config.toml
n_layer = 14
norm_place = "pre"
positions = "learned"
attn_scale = 0.125
init_std_qkv = 0.0273
init_std_down = 0.00516
beta1 = 0.9
warmup_steps = 200
seq_len = 512
steps = 8063
MLP neurons of a small language model. Each row is named by its layer, matrix (up: input weights; down: output weights) and neuron, and shows model dimensions 96-223. Each number is 128 + 32 x the weight over its row's rms, rounded and kept within 0 to 255.
Before each neuron's rows, "fires on" lists the tokens most often at its 100 highest values on Wikipedia text that the model never trained on; "fires before" lists the tokens most often just after its 100 highest values on Wikipedia text that the model never trained on.

fires on: "==", ".", "|", "old"
fires before: "\n", "\n\n"
L3.up815 [184  77 168 155 145 115 115 117 145 165 120 103 152 121  83  68 103 162 146  65 113 110 140 122 121 147 115 156 102 131 145 128 151  99 148 124 118 176 159 122 122 153 128 141 160 157  80 189 143  73 152  43 156 127  74 110 113 146 110 144 158 139 143 195 105 198  98 102 148 159 183 109 134 152  65 162 121 185 120 103 220 125 129 137 146 147 118 100 129 146 114 147 106 182 145  88 115 145  96 100 132 145 143 108 142 141  95  49 101 172 154  82 116 124 122 107 131 149 107  96 180 112 133 121  97  90  89 114]
L3.down815 [ 87 165 180 113 141 145 119 102  61 125 119 173 127 130  42  31 138 139  73 161 142 122  95 145 156 183 140  92 122 144 151 102  91 162  91 163  92 139  74  66 111 135 155  77 182 184 157  97 110 137 139 128 142 147 129 164  66 159 136 146 130 138  91  79 109 177 148 110 174 119  99 137 128 160 137 127 158  92 104  96 142 121  63 141 162 125  75 132  99 114 100 119 165  89 135 121 175 101 127  97 151 131 111 160 122 138 126 149 127 167  44 176 135  81 166 133 114 139 100  82 109 115 133 128 133 135 141 166]

fires on: "==", "===", "h", "ubl", "olog", "st"
fires before: "\n", "\n\n", "ic", "an"
L3.up115 [137 109 142 114 117 129 193 164  98 167 111 129 135 143 104 126 213 136 128 131 124  64 131 117 114 140 123 170  98 105 121  74 127 112 154 130 173 161  62 121  89 143  60 125  69 173 163 114 191  92 111 173 101 169  98 134 131  70 136 147 160 128 109 180 150 112 135 115 147 117 128 161 174 131 178 145 149 160 185 163 113 124 110  92 164 107 196 151  82 113 182 125 119 181 121 159 131 107 114 130 100 105  97 106 113 120 110 116 136 132 126 133 163 120 123  96 120 134 111 115 124 117 161 171  85 145 146 177]
L3.down115 [193 136 112 200 111  47 104 124 107  99 169 109  58 107 121 141 142 158  71 146 142 184 134 144  93 119 129 131  88 157 105 229 121 139 149 162 151 121 104 170 134 141  97 127 124  93  89  98  94 162 131 175 129 132 127 122 151 169 109 108 124 170 153 140 117 145 113 124 118 147 151  89 117 133 101  90 204 100 153 103 210 165  98 144 154 132 136 167 155 127 128 108 148  65  65 180 115 152 149  91 183 158 178 119 152 215 135 105 110 158 152 110  40 130 171  65 206 113 152 135 129 141 147 134 194 149 124  98]

fires on: "iz", "or", "n", "iv", "vid", "el"
fires before: "ed ", "ing ", "olog", "ation ", "s "
L7.up738 [100 196 115 125 148 126 141 125  69 118 141 150 113 128 182  95 153  89 140 107  93 122 121 168 137 119  75 176 107 150 152 137  93  38 146 154  68 217 131 145 136 100 147  90 112 143  78 148 131 100  70 150 145 110 175 100 130 131 176  77 116 132 140  53  99 132  69  65  89  98 109 187 110  91 142 132 151 127 177 128 134 186 132 161 161 162 121  95 160 158 138 151 148 105 104 154 104 111 147 201  82 144 152 153  79 114 101 160 134 131  84 173 167 131 109 124 129 133 134 197 125 129 172  77 159 113  71  88]
L7.down738 [196 128 149  81 147 112 149 144 149 114 189 105  93 137 135 133 112 127 178 125  81 165 110 122 123 111 128 148 204  94 183 141 135  97  73 137  90  92 154 109 146  97 141 142  98 192 171 130 144 161 170 116 109 139 115 121 122 129 190 173 127 200  94 145 149 159 149 146 147  94 122 137 187  94 115 103 112 111 133  97 160  72 135  72 145 138 176  94 131 119 155 110 139 118 124  83 130  85 154 106 105 154 121 164  80 112 128 171 148 126 148 144 115 133 135 132 112 126  78  85 124 122 184 131 203  64 156 157]

fires on: "\"", "'", "fic", "\" ", "om", "oc"
fires before: ", ", "\n\n", ". ", "\n", "ul"
L6.up464 [165 148 100 102 113  85 156 104 148 127 103 114 157  77 105  80 139 140  82 114 133 152 130 110 182 101 114 144 173 129 121 113 110 151  82 126  84 141 142 120 119 151 128 101 116 127 161 143  88 126 119 166 128 165 181 170 115 151  92  68  95 194  90 131 143 182 150 119 104 145 108 115 242 153  40 107 109 106  99 120 157 115 109 159 155 118 121  86 153 184 149 128 143 126 155  80  73 102  90 117 151 162 117 106 146 111 159 144 135 143 138 140 168 169 166  98 113 167  97 161 119 161  39 174  61 186 126 122]
L6.down464 [151 132 128  86 119 175 238 122 134 141  93  98 166 169 134 165 121 142 152 104 131 109 106  51 113 128 126 139 119 140 127 113 161  92 120 103 161 102 138 135 190 148 136 158  76  49 102 117 148 157 146  40 155 138 191 125 117 111 141 137  98 119 134 157 138  96 177 101  98 102 180 118 150 158 159 102 152 178 120 150 111 105 136  90 128 124 134 145  65  84 112 185 169 158  86 115 139  93 190 169 122 160 105  88 142 140 132 132 148 188 110 117 140 103 100 165 151 120 109  97 123 113 187  87 152 105 144 119]

fires on: "is", "oot", "seas", ": "
fires before: "b", "od", "on", "on ", "sion "
L3.up571 [133 107 121 169 114 175 119 160 147 120  95  50 116 122 163  89 113 156 135  85  95 159 114 143 125  88 121 120 166 173 118 143 146 106 121 144 119 107 150 174 142 171 111 109 123  48  78 128 136 118 152  93  95 109 109 153  98  41 146 160 151  31  97 134 126 138 151 110 117  99 145 119  87 110 160 139 158 188  95 150 180 114 123 136 152 127 135 128 121  98 140 163  94 167  99 118 158 180  98 145 109 112 146 177 137 215  94 120 133 151  81  81  87 123 126  90 148 119 137 163 112 124  85  86  87 188 196 135]
L3.down571 [158 115  85 185 131 101  91  98 176 111 109 103 183  90 152 173 122 121 149 117 112 138  96 122 131 139  87 158 194 129  98 134 169 135 132 135 148 120  98 127 139 125 151  92 100 147 146  83 139  98 140 132 109 127 125  99 126  85 138 139  99 118  84 157 168  87 156  94 118 113 173 150  74  47 152 123 129 160 136 176 219 126  72 139 135 147 100 175  98 114 166 142  85 160  96 133 132 148 182 130 129 108 167 191  66 169 101 154 155 112 154 152 147 190  91 182 134 155 106 136 110 126 135 115 114 165 211 153]

fires on: "| ", "===", "(", "h", "|"
fires before: " ", "\n", "\n\n", "ec", "istor"
L11.up391 [104 141  88 167 153 154 139 114 174 159 117  93 118  65 157 140 133 132 124  85 151 140  95 170 168 139 178 171 103 124 129 161 156 167 123 122 106  82 125 119 109 113 114 149 128  97 117 123 190  76 127 147 160 127 110 138 108 109 127 164 139 133  78 153 180 131 144 149 154  82  79 151 112 145 118 112 202 139 128 178 105 135 117 154 143 104 128 116 140 117 103 128 107 155 124 162 123 135 163 145 118 184 145  94 168 191 138 153 156 111 123 176 106 121 105 141  82 122 131 124 174 156 159 136 126  82 120 141]
L11.down391 [ 70 138 120 121  92 131 225 124 128  80  64 111 159 113 122 114 128 146 191 174 123 179 196 170 127 100 151 103 139  91 172 150 124 113 108 121 201 147  69  97 155 108 104  98 142 113  99 162 111 109 119 134  70 129  17 202 131 101 110  99 161 101 185 144 144 150 121 137  91 150 152 124 114 129 167 120 116 178 127 102 126 127 114 115 176 169  73  98 138 190 109 169 134 125 138 110 160 143 120 128 111  95 128 175 100 149 106 106 137 126 158 164  59 104  95 141 169 142 150 130  91 103 120 142 131 136 122 154]

fires on: "\n", "| ", "; "
fires before: "- ", "| ", "|---|---|---|---", " ", "% ", "A"
L6.up309 [102 118 172 133 137 113 217 133 183 107  71  90 161 171 140  92 104 126 160 121 145  89 102 123 136 120 137 153 155 146 154 169  95 104 125 118 131 110 124  64  90  96 146  65  68 164 165  93 170  87 188  95 148 128 194 118  71 154 137 155 180 150 217 138 119 122 108  99  83  75  88 102 138 150 135 128 116 165 105 168 159  97 116 135 131 150 152 110 134 158 120 126 101  89 151 105 119 131 105 182 150 168 104 132 157 128 158 114  27 102 135  86  60  80 155 154 146 175 121 125 139 109 148 133 194 160 120 142]
L6.down309 [ 84 122 159 107 131 142  67 163 145 150  88  82 110 116 138 141 110 183 126 163 158 109 111 146 130 184 136 180 121 163 173  99  91 125 145 144 166  81 146 101  92  68 159 109  58 101 168 102 102 136 130 139 137  77 142 143  79 115 138 166 116 138 203 189 151 114 127 145 103 116 103  95 116 104 179 150  98 187 123 110 116  73  84 123 145 132 153 122 171 121  67 125 161 155 130 163 151 138 152 114 125 149 128  95 130 124  70 125 122  93 122  93 111 112  39 113 136 141 165 139  98  72 162  95 150 134 142 140]

fires on: "==", "\n\n", "s "
fires before: "\n", "= ", "\n\n", "| ", "P"
L3.up547 [131  81  97  90  93  96 121 144  66 134 115 140  91  94 116 105 193  68 116 156 178 138  67 157  78 142 131 183 134 146 118  71 137 127 160 178 102 115  46 134 120 164 160 128 118  64 151 155 154 172 103 114 108 187 147  95 138 154  86  61  89 159 177 139  90 107 104 115 143 124  98  84 170 114  71  96 119 131 134 145 161 164 157  95 116  95 110 101 116 136 169 124 131 122 142 113 117  83 122 206 154 174 160  93 131  92 182 144 116 132  44 135 176  94 132 174 184 163 117  80 102 113 110 104  98  93 129 167]
L3.down547 [ 96 109 148  81 117  94 198 148 115 146 171 165 203 129  64 100 108 175 164 101 109 119 155 115 116 133  72 129 115 115 176 104 168 103 105 155 149 122 141 154 116 176 131 171  59 168  80  87 135 184 134 110 108 147 114  93 120 106 132 137 125  77  59 100 147 159 105 131 138 122 149 107 149  25 130 139 153 133 130 106 124 138 126 134 125  75 143 176 140 176 120 175 148 124 110 184 106 125 132 123 156 115 127  95 142 117  94  41  85 188 122 160 108 168 114  66 117 116 134 123 102 129 102 161  69 157 112 157]

fires on: "ot", "ran"
fires before: "al ", "al", "e ", "t", "s", "es "
L3.up327 [158 162 126 112 148  81 164 117 157 127  94 153 173 112 135 103 151 160 129 121 178 108 122 105 157 176 198  75 104 115 157 188  96 135 130 198 157 140 104 188  97  59 107 129 198 105 142  85 155 126 107 121 147 179 143 121 127  72 109 179 148  98 129 128  80 119  96 123  54 125 121  83  85 181  91 139 110 151 120 164  83 149 168 137 100 119  52 166  98  75 135 111  76 111 116 140 115 109 115  91 114  84 150 100 100 147 157 125 195 108 175 110 100 110  91 112 138 102 136  86 156  90 145 138 158 105  99 142]
L3.down327 [168 173  87 138 165  83  67 106  91 105 111 149 143 101 105  76 119 170  73 105 173 112 144 139  97 120 112  92 107 132 211 142  64 190 125 123 139 145 126 157 137  55  93  82 172  79 137 130  67 140 181  67 111 107 121 156 132  70 119 133 177 115 158 164 134  98 115  97 107  65 108 120 148 107  89 149 110  89 143 122 134 129  91 163  99 111  68 176 126  75 108 110 107 112 182 131  83  99 140  75 171  95 124 149 119 152 157 140 122 181 173 155  80 154 156  92 119  64  91 105 110 136 143 147  91  97 162 166]

fires on: "==", "===", "=", "ing", "fe"
fires before: "\n\n", "\n", "=="
L4.up210 [151 122 138 121 113  96 138 155 151 190 101 132 144  89 100 153 144 121 171 125  98 107 148  87 111 182 114 110 138 106 126 151 163  84  89 155 115 125 200  87 192 123  86 100 163 125 110 137 104  46 133 133 117 196  54 109  96  99 197  84 156 107  64 112 125  57 166 124 159 100 120 117 136  95 153 134 143 163 147  91  75 103 179  78 131 113 107 168 138 154 123  91 111 128 143 136 135 126 126  71 119 114 137 175 102 145 101 113 122 131  95 166 179 120 158  80 138  78 229 137 113 154 152 152 177 140 106 134]
L4.down210 [112 125 177 157 129 166 127 139  88 130 119 137 123  91 113  94 183 152 134  88 108 141  99 149 105 199 146 115 117 167 100  89 127 134 119 115 129 169  78 161 136 149 132 147 132  78 115 103 171 154 175 131 117 182 124 104 104 159 131 122  88  93 133  98 111 144 185 159 121 148 102  49 103 139 147 141 163 105 189  95 160  95 139 103 147 116 119 128 146  95 131 107 123  78 177 111 107 123  99  36 108 150 200 162 126 144 114 130 146 209 124 113 221 116  96 153  50 121 133  85 170 142 113 122 130  99 151 178]

fires on: "includ", "iv", "s", "is", "ed ", "ac"
fires before: "ed ", "ing ", "s ", "e ", "es ", "e"
L11.up132 [126 147  73 114 124  61 124 108 102 124 132 173 167 103 207 120  72 134 145 140 150 121 172 112 116 135  80 183 146  82 164 163 121 109 104 102 135 173 148 126 161 109 133 111 117 179 139 126 106 129 100 122 106  93 126 173 139 191 128 114 149 190 173 154  83  57 161 139 157 105 160 144 123  64 106 192 160 149 164  99 171 103 131  95 112 115 131 146 158 144  77 175 123 107 124 131 140 156 177 127 130 114 161 126 104 143  95 215 113 141  74 116  69 151  92 160 155 144 146 107  83 121 163 105 109 100 166 144]
L11.down132 [139 114 164 139 111 152  55 106 181 155  69 154 135 165 152 139 179  80 108 137  98 106 131 115 138  67  88  87  85 143 150 125 132 130 106 167 175  70 127 104 147 155 149 104 124 134 134 123 129  78 158 135 167 121  92  58 165 109 110 123 130 108 127 132 159 164 150 133 163 162 104 164 128  96 139 102 156 119 178 108 193 120 109 150  55 191  90 149 139 133 142 114 122 155 168 112  92  51 102 146 134 137 227 118  89  78 162 102 184 111 159 145 103 126 103 100 140  71 109 150 135  99 132 121  84  98 194 151]

fires on: "|", "ea", "=", "um"
fires before: "\n", "\n\n", "ch ", "ed "
L4.up290 [144 118 149 154 149  86 127 138  92 143 126 164 152 145 137  84  96  77 134 119  86 125 114 186 132 122  89  90 112 121  91 155  98  55  95 134  95 135 192 129 150 151  59  82  78 145  86 179  36 121 126 181 177 183  50 210 123 130 156  94 124 145  95  84 181 122  94 152 129 145 172 170  90 154 151  71 102 113 164 139  44 147 117 154 133 157 122 129 132 110  93 143 117  80 155 126 137 148 121 119  88  95 192 179 132 139 125  89 110 116 160 102  90 139  55 153 110 136 175 160 128 122 161 102  71 103 108  81]
L4.down290 [141 174 117 166 142 123 110 162 137  83 137  95 116 124  95  65 135 141 112 212 143 180 176  74  87 157  84 129 130 141 100 132 106  93 119 144 106 129  69 121 124 107 144 145  89 140  67 128  80 108  90 234 217 127 148  45 149 139 160 131 121 121 167 112 116 152 166 114 124 116 191 114 132 111 119 138 108 129  71 102 141 149 151 156 113 130  65 139 156 106  98 225  67 107 120 153 126 169 140 193 105 148 148 116  99 142 113 155 125 127 108 130  88  78  97 189 192 153 116 123  95  96 163 130 113 156 133 144]

fires on: "includ", "vid", "duc", "sid", "ain"
fires before: "ed ", "ing ", "es ", "u", "e ", "tion "
L3.up74 [150  76 103  84 133 115 172 169  79 158  94  86 152  92 220 159 161 115  95 114  99 117 130 153 122 120 146 156  86 139 154 102 152  51 133  86 105 118 143  97  86  96 117 115 101 163 128 115  94 125  79 127 125 126 129 180 131 162  99 133 133 184  57 140 141 114 156 109 113  80  79 141 116 121 119  97 143 192 135 137 127 165  87 115 147 140 131  84 158 106 120 126 134 140 123 149  91 174 156 166  88 176 147 151  69 162 123 170 129  98 107 116 114 161 150 184 156 114  80 134 110 202  97  95 144  88 109 104]
L3.down74 [ 90 150 130 137 173 108  74 131 104 124 143 129 151 153 153 115 107 106 115 122  61 155 201 169 174 140 132 172 110 113 131  95 137  79 155 132 178 140 150  77 111  95  59 119 142 137 131 109 137 160 129 107  65  93  44 184 135 167  81 172 154 121 141 157 163 179 114 139 141 172 155 103  78  78 128  73  66 161 133 135 109  74  83 182 121 146 113 117 169  50 156  88 142  88 128 127 123 125 119 114  83 165 162 190 152 122 126 124 135 104  92 131  91 128 124 163 117 155 125 160 125 184 119 142 155  96 199 165]

fires on: "ac", "ur", "p", "in", "ti", "ec"
fires before: "t ", "tion ", "tion", "ed ", "ts ", "t"
L11.up441 [160  59 108 110  82  68 119 132 101  62 151 169 165 123 195 107 119 117 174 144 179 128 203 147  95 131  76 137 104 117 111 147  91 107 158  60 107 130 102  92 181 146  89 137 166 188 168 144  85 156 148 129  85 139 150  98  77 186 172 120 152  82  88 107  98  83 114 134 158 101 179 145 177 110 100  81 116 152 118  75 149 130 149 151 119  93  83 140 168  98 116  94 134 125 122  79 162 115  79 146 172 187 131 168 141 175  68 157 159  99 128 146 155 134 147 144 143  79 136 118 141 168 189 116 161 102 148 158]
L11.down441 [173 136 157 100  76  78 151 151  89 124 143 102 163 157 154 155 130 105  99  75 131  60 184 120 118  96 156 166 134 172 112 158 154 121 104 139 152  76 188 135 127  95 130 150 167 108 139 152 145  99 128  56 104 107 108 109 161 149 114 128  96 104  76 187  67 134  98 111 165 120  89 120  94  89  95  91 164 132 118 135 144  88  78 221  85  92 117 120 153 147  96  79 100 106 144 112 124  73 159 140  96  67 142 197  96 154  90 117 132 179 133 148 149 125 179 124 132  88 166 104 110 157 132 129 129 101 164 136]

fires on: "ro", "Ge", "eb", "Mar"
fires before: "or", "s", "ad ", "te ", "o", "v"
L4.up376 [132 115 139 152 149 217 129 131 129 154 117 110 144 159 136  74 125 136 166  63 108 181 161 116 174 130 110  90  76 181  66 157  66 116 162 154 120 139 130 159  89 141 101 113  55  91 114 152  79 113 167 149 154  83  99 112 123 143  88 144 148 137 139 109 136 141  62 150  98 126 153 148 165 118 138  82 111 106 174 119 121 141 101  81 148 119 103 136 145 148 120 166 103 131 154 101 144 198 109 159 128 144 108 122 151 144 124  93 119  70 156 138  93 155 145 159  80  98 187 132 149 115 152 147 136 104 149 140]
L4.down376 [130 159 156 130 118 184 164  89 175 143 127 149  76 188 130  61  95 223 190 101  84 152 154 104 161 184 132 120  89 133  72 163 107 192 126  55 132 168 125 142 119 180 188 130 111 107 140 143 112 111 110 130 136 141  69 132 143 122 127 120 157  92 146 106 138 116 123 158 149 163 103 118 136 164 146 158  82 119 168 153 144 124  95  98  71 124 133  34 159 130 118 190 135 144 141 121 136 129 165 177 138  85 113  78 183 131 135 200 157 162 119 183  80 100 146 117  46 110 197 128 171 144 109 140 151  78 136 147]

fires on: "u", "or", "il", "ep", "p", "bu"
fires before: "t ", "t", "tion ", "ted ", "ts ", "ts"
L11.up809 [112  88 145 101 134 130 126 107  81  90 106 117 131 168 144  95  84  82 173 111 187 105 212 128 169 111 131  89 145 124 121 149 108 115 179 103 141 142 193 134 137 140 179 168  95  92 191 148 122  95 135  66  77 131 176 155 144 161 131 150  78 105  66 117  94 105 117 133 156  90  99 110  96 177  46 169 105  53  74 143 132 132  88 107  82 201  85 110 108 106 168 126 141 177 168 140  95 107 138  96 107 165 143 187 119 110 173 121 124 148  85 175  82 123 163 182 138  88 106 147  88 174 140  90 132 139 121 115]
L11.down809 [155 114 148 175 104 110 105 136 115 157 179 159 121 110 147 193  99 145 113 118 116  99 160 162 110  87 166 169 122 159 183 105  73  88  93 132 143  88 150 120 134 124 157 110  98 120 121 123 120 121  83 152 169 167 129 172 144 128 125 146 181 128 108 158 107  92 133 131 132 141 128 121 148 140  36 107  74 188 109  65 135 109 158 131  61  67 187 181 138 131 155 102 123  94 168 105  96  99 109 134 219 191 111 160 168 166  91  50 111 153 158  91  97 113 176 112 129 197 108  76 125 186 169 168 168 107 124 141]

fires on: "|", "==", "===", "\n"
fires before: "\n", "\n\n", "B"
L4.up449 [160 100 179  97  94 144 140 130 109 122  68 139  76 110 106 138 193 102 108 101 129  64 111 142 145 144 125 125 129 108 170 128 148 155  70 137 119  76 108 128 173 164 147  99 105 128 158 100 194 110 143 141 136 141 124  91 100 165  93  79 122 137 128 104 114 169  98 103 158 196  83 100 166 139 143 177  88 149 142  78 183  96 159 140 118 156 112 117 117  55 145 125 151 103 108 138 174 100 111 100 171 164 175  93 156 135 167 150  99  94  98 169 166  74 123 139 132 131 120  81 151 120 107 142 175  82 144 111]
L4.down449 [ 94 112 173  96 100  68 113 178 112 147 152 108 139 167 108  55 210 148 136  83 205 147 123 177 140 105 189 197 160 146 104  98 174 112 122 133 153 112 129  83 131  99 172 125  63 161 135 150  68  92 128 166 132  88  85  77  78 181  81 111 126 143 105 133  81 100 152  68 111 118 119  78  98 154 142 128 153  86 125  98 132 100  82  61 164 105 121 132 110 121 175 141 161 139 119 103 126  93 107 138 110 133 156 126 142 191 125 151 111 110 116 156 148 133  94 173 142 133 173 138 121 113 174 143 111 103 108 132]

fires on: "==", "\n\n"
fires before: "\n", "= ", "\n\n", "P", "E", "R"
L4.up460 [ 95 137 140 106 151 109 125  95  73 150 146 159 127  64  63 113 211 112  89 102 159 129 138 130  93 104 140  89 128 117 164 154 149 123 134 141 135 127  33 126 127 170 116 140 133 104 183 149 131 126  95  37  99 202  92  93 161 123 109 118 115 102  80 152 118 155 156 123 131 141 116 102 193 203 129 163 120 108 163 173 136 115 135 128 175  59 100 120  98 169 178 145 100 143 166 151 171 139  79 137 126 157 225 111 171 126 173 162 118 133 114 139 161 173 151  50  89 133  95 105  85  76 150 141 189 116 119 138]
L4.down460 [ 88 128 117  87 101 138 145  97  63 186 131 181 162 118 109  71 154 140 103 130 151 181 125 112 107 143  95 124 153 178 127 115 187  90 115 130 101  89  86 102 170 166 125 115 139 166 112 120 111 185 131 103 138 145  97 114 156 127 131 133  93 104  51 174 119 155 137  92 118 104 168 134 128 124 110 161 147 127  95 134  82 110 107 111 191 106 103 133  97 138 139 111 133 153  70  62 107 117 133 135 148 181 202 142 114 134 139  99 151 185  78 116 134 175  95  84 190 122 122 156 109 123  75 126 100 155 135 173]

fires on: "\n\n"
fires before: "= ", "==", "== ", "===", "P"
L6.up188 [119  96  77 127 113 131 213 137 143 134 104 191  87  66 148 128 142  62 116  90 133 121 171  51 114 108  82 126 111 125  95 115 107 160 109 131 132 107  85 104 114 172  97  98 149  71  98  87 138 182 153 147 124 188 120 122 146 151 141 117  98 132 130 174  55 127 159 102  90 153 107 172 136 162  87 104 163  69 122 132 133  63 109 145 126 128 118 147 114 118 171 125 102 107 121 145 112 117 100 151 154 105 166  67 134 116 167 133 106 177 136 105 151 118  97  87 119 101 164  98  94 134 134  86 118 170 121 153]
L6.down188 [114 137 160 116 150 124 255 128  78 144  72 138 167 149  93 119 165 137  79 108 105 154 158 162  77 127  80 110 119 160 109 176 150 108 124 127 157 138  86 115 145 112 145 125 105 125 112 167 107 170 175 127 160 105  69 164 116 128 111  82 117 164 132 136 116  75 168 106 105 175 137 121 133 137 101 151  74 165  95  43 149 136  68  92 182 135 111 136 108 143 109 148 124 118  99 115 131 100 115 128 113 105 146  76 160 104 129 148 122 183 129  88 145 159 144 141 142 138  94  79 141 102  89 129 133 129 136 158]

fires on: "|", "| ", "it", "0 "
fires before: "\n", "|", "| ", "te"
L7.up369 [142 101  63 108 169 104 212 124 153 156 143 109  90 157 181 127  86 121 139  99 114 163 152 150 172 162 174 141 122 184 118 138  92 133 180 109 113 115 172 105 171 113 127 123 113  94 121 120 156  69 184 138 154 205  96 133 154 159 147 150 134 165  82 112 101 113 102  73 144  89 129 143  94 162 109 119 132 176 156 116 169 199 175 112 149 210 157 127 176 141 155 124 136 146 105 143 143 131 150 108 159 154 155 148 152 125  91 136 135 133 130  90  98 130 110 104 114 176 121 101 171 125  77 134 133 107  91  75]
L7.down369 [137 142 102 100 132 143  66 154 116 102 137  65 155 125 126 156 132 131  95 178 115  95  92 156 117 157 109 193 102  79  87 184 130 163 124  86 135 163 112 124 157 115 202  66  54 187  97 109 148 125  69 170 127  93 144 123 135 113 127 153  93 132 105 187 139 131 146 115 163 136  81 136  79  98  92  79 153  90 107 134 114 118  83 144 121 101 163 119  90 114 156 164 143 135  95 116  85 107 127 186 128 131 119 121 110 186 170 132 178  84 118 137 124 161 110 125  98 130 144 169 123 167 125 137 150 118  66 157]

fires on: "===", "s ", "==", "an ", "ates "
fires before: "\n", "\n\n", "be ", "are "
L6.up718 [150  90 164 175  94 138 232 148 113 154 158 123  97 107 138 128 177 135  72 102 102  91  56  81 192 129 178 120  98 108  79 145 132 192 139  83  82 131 119 107  83 178 163 159 128 125 100 142 132 128 114 152 112 182  90 183 125 149 123 149 208 111 105 154  98 115 144 168 102 119 133 144 110 125 121 145 167 150 114 165 127  88  54 131 151 104 157 160 126  77 158 106 126 142 101 136  98 135  87  74 104 155 152 134 189 100 125 102 158 160 131 177 127 212 136 164 110 133 151 138 112 143 157 104  77  97  85  97]
L6.down718 [168  86 154 121 174 139 118 116  86 119 162 175 157  92 160 131  91 168  83 166  88 110 113 125 161  91 172 105 154  76  75 152 110 123  81 107 139 120 117  84 129 119 144 146 112 107 124  71  78 132  89 200 108 159  79 134 148 179 103 150 130 171  86 163 131 142 140 139 120 127 205  89  95 186 203 131  87 177 144 154  49 148  93  73 208 122 141 155 104  87 114  98 140 105 117 141 114 146 167  68 128 140 141 112 169 125  50 121 104 169 172 126  95 114 161 141  84  97 147 124 137 194 143 145  95 115 126 163]

fires on: "ot", "opul", "mi", ": ", "ens", "im"
fires before: "es ", "ation ", "al", ")", "al ", "e "
L3.up558 [143 139  64 136 201  84 126  88 148 143 114 157 151  68 161 142 156 153 110 147  96 173  47  44 166 164 147 141 111  68  88 175  92 193 131 113 187 119 171 137 110 124 113 157  50 103 107 189 129 144 125 111 154 114 124  92 132  80  79  95 121 110 127 187  70 166 110 146 139 210 125 142 111  94  87 105 102  92 129 193 166 131  92 171 128 145  87 149 123 138 120 117 132 101  96 122 141 108  93 125 132 118 112 132 123 155 120 110 146  65 151 128 136  97 104  97 106 139 114 122 101 136 115 107 103 141 135 175]
L3.down558 [168 152 119 143 116 106 163  73 122 116  79 102 149 102 169 150 111 166 169 144  94 109  69  81 112 123 100  92 127 122 101 170  86 131 115  97 124  81 133  97 182  90 126  88  79  60 144 139 172 130 142  51 120 155 125 134 109 170 123 141 141  94  96 127  49 128 107  77 133 171 130 116 124 135 113 161 163 146 115 144 111 124 150 146  60 132 118 159 137 141  98 145 104 111 127 187 118  81 147 113 113 144  76 151 176 192  56 163 127 113 129 120 147  90 145 157 141  96 112 114 168 104 128 100  80 100 183 101]

fires on: "\n", "\n\n"
fires before: "| ", "- ", "|---|---|---|---", "S"
L8.up779 [113 125 121 141 158 129 197 154 153 145 106 121 129 144 163 140 102 141  89 104 125  98 144 121 118 127 133 174 151 149 112  98 156 138 146 170 135 111 133 123 176 169 160  91 103  82 148 137 128 104 156 142 126  35 195 132 126 109  93 116 143  98 147 192 106  99  98 120 144  54 101 150 102 165 180 140 113 136  93 170 166 112 112 118 127 116 126 174 102  86  86 172 131 171 177 142 148 176 184  83 116 114 115 139 140 119 169 136  91 159 133 110 101 132  68 139  86 123 133 114  79 100 101  42 119 205  84 136]
L8.down779 [ 89  90  93 136 139 122 237 148 146 144 129  92 126 136 131 137 157  84  71  84 152 138 135 124 129 171 102  85 132 119 140  69  90 123  94 113 111 124 109  69 108 143 169  76  87 143 132  68 124 167 177 103 136 133 131 150  98 124 165 101 148 149 135 130 172  81 173  99  99 162 137 121 109  98 131 132 126 163  96  92 127 137  96 160 174 156 163 144 136 138 169  89 121 102 136 129  96 122 120  90 149  74 159 118  85 179 146 139 123 156 108 111 106 146 107 126 150  80 167  62 138  92 128 169 145 168 101 140]